Weights of a small GPT-style language model, trained from scratch on English Wikipedia.
Size: 10 layers, width 192, vocabulary 8192.
Architecture: rotary positions, no biases in attention or MLP, untied embeddings, normalized queries and keys, attention and MLP in parallel.
Training: a variant of Muon for these matrices, 208M tokens.
MLP neurons of a small language model. Each row is named by its layer, matrix (down: output weights) and neuron, and shows model dimensions 32-159. Each number is 128 + 24 x the weight over its row's rms, rounded and kept within 0 to 255. Numbers have three digits each. A neuron's up and down rows have the sign that makes its largest values positive.
After each neuron's rows, "raises" lists the tokens whose logits its output raises most directly, leaving later layers aside.

L5.down453:127167136079148137121074133128133131105106112117149107083142086147170148125108142128075103130137110128144098132125135094135149103142126115150141095129121173156141138140111109136138081113080105116156082152169052120136091158141146151142110099125153130112137144144128155151137108137110131185136141150143100139129145144141118090119164143108103101164127118110152128138142144091144137098141
raises: "n", "s", "nov", "ni", "d"

L5.down170:116148102119105121140108136112156152130097114169153103111153100142108095128185158129065114147161109100125128098102123109143140138124108122147098100139119171136104097133132159167098157109125107107116096110117113130136141141139080083123138158136142131144126125119114146126107145116116125097089117134099110123121150131142124121100120155071112124157161112131196062070106125122141115148130
raises: "a", "o", "ful", "rea", "al"

L4.down0:123103123108132087108169097118115088121127143159132105133138085064070162112118129110100124106115117112101170109129133113171126093123154139160114108137163142132182129113123134153125131159156142115131128153124125137123134135146166175097144149131160122087113141117140110107141090152128168103105152118133171100098114121133117111122092159118141110114148126159116123184152108131147125161138
raises: "tic", "onym", " Reference", "ic", "iro"

L4.down286:125120151102122171166076115076152111130118106165094107156122169148139150168096131136126126169143134098125129118115113148133129113126138125126164124102138137166117170170141171099127119182154115138161178126151127143101184091169146127116134127118145126115090152119136175162136145131136117141123168131140136177094120114129183088115107096123147158103128096139130085118104122133146114154125
raises: " they", " it", "ever", " she", " he"

L2.down159:102146152138122128129126130143141072158141069129152079121087113105141149134159130160168129117133127105118099080118118131156113138112112109124142091114106131119124122178142118114153111106107129101147113184131141082095153145146135099108129090117136131149120143132167130144145141142138148093118106144119115126114132105135154106140125081113077097110139163107134141103161127133137159121131
raises: " |", "-", "\"", "ity", "al"

L5.down311:122146139121126116089153143127160122164135132131149133134129098130112157089115121072133111116143116138085157071122127110127115142123135144146105126116104158096129080143085111113126103095158097132101102169153127087124153144113104052114124165129151139145140096073136175086108134124127168159122157169094133101119141110093159100127170137128114105078163146140149168123116112113137133172160
raises: "ure", "al", "ity", "ement", "day"

L4.down501:137130103129101153125150156123086127152129117104106140116129102144126132118170122080047112075141103119095125128151127187147147147147167119147129138150139140112143110182123104111143114143159110119157124141134112159147096118117188093134141127105095103147128112137126127125157096117101106109139137155144169119125106111107091087101107126104104136157110160116168134132155131117125140141150
raises: "ties", "es", "ous", "ary", "aries"

L5.down51:138175158113103097115072118092124139126152130119122104104124080142118122090125134142103166133153128105161153081143112143135123153111146143098154114114148127140162103139113114154117086146134123092123109143150133142103140092110121110111125107181124186087093123131148147121090128121132146099116102103078156112148134106133138137128135161126086084190142093152149120107079127146138141099127
raises: "an", "he", "ity", "ification", "ion"

L4.down191:156112099120152155113133121099179158117127135135141131182150156127120134155154096092161112150130144124128126114109148150178139110171134149139120147131123118140140109149114073105136104147160141162124055111140166138102108098142083128108122182108117166164155146121134100137156151132129108129180110145133174119124125081117137122095163134156092157172139131149134114114121100125158093130127
raises: "ograph", "ties", "ography", "ology", "ğ"

L4.down222:131126148113161127108123130146116138136141103144138150132136151122158179144123120169113129172130126126128130058137129150131131110118129132106074157114143154211116125139106161117134114128129093172111127139154162124141178127123158138066125127123126122151181131169170132141160173137173096139098128123163118151111107093115109134141095113108121155153140114146128130150115171102136113148115
raises: "so", "sum", " he", " it", " they"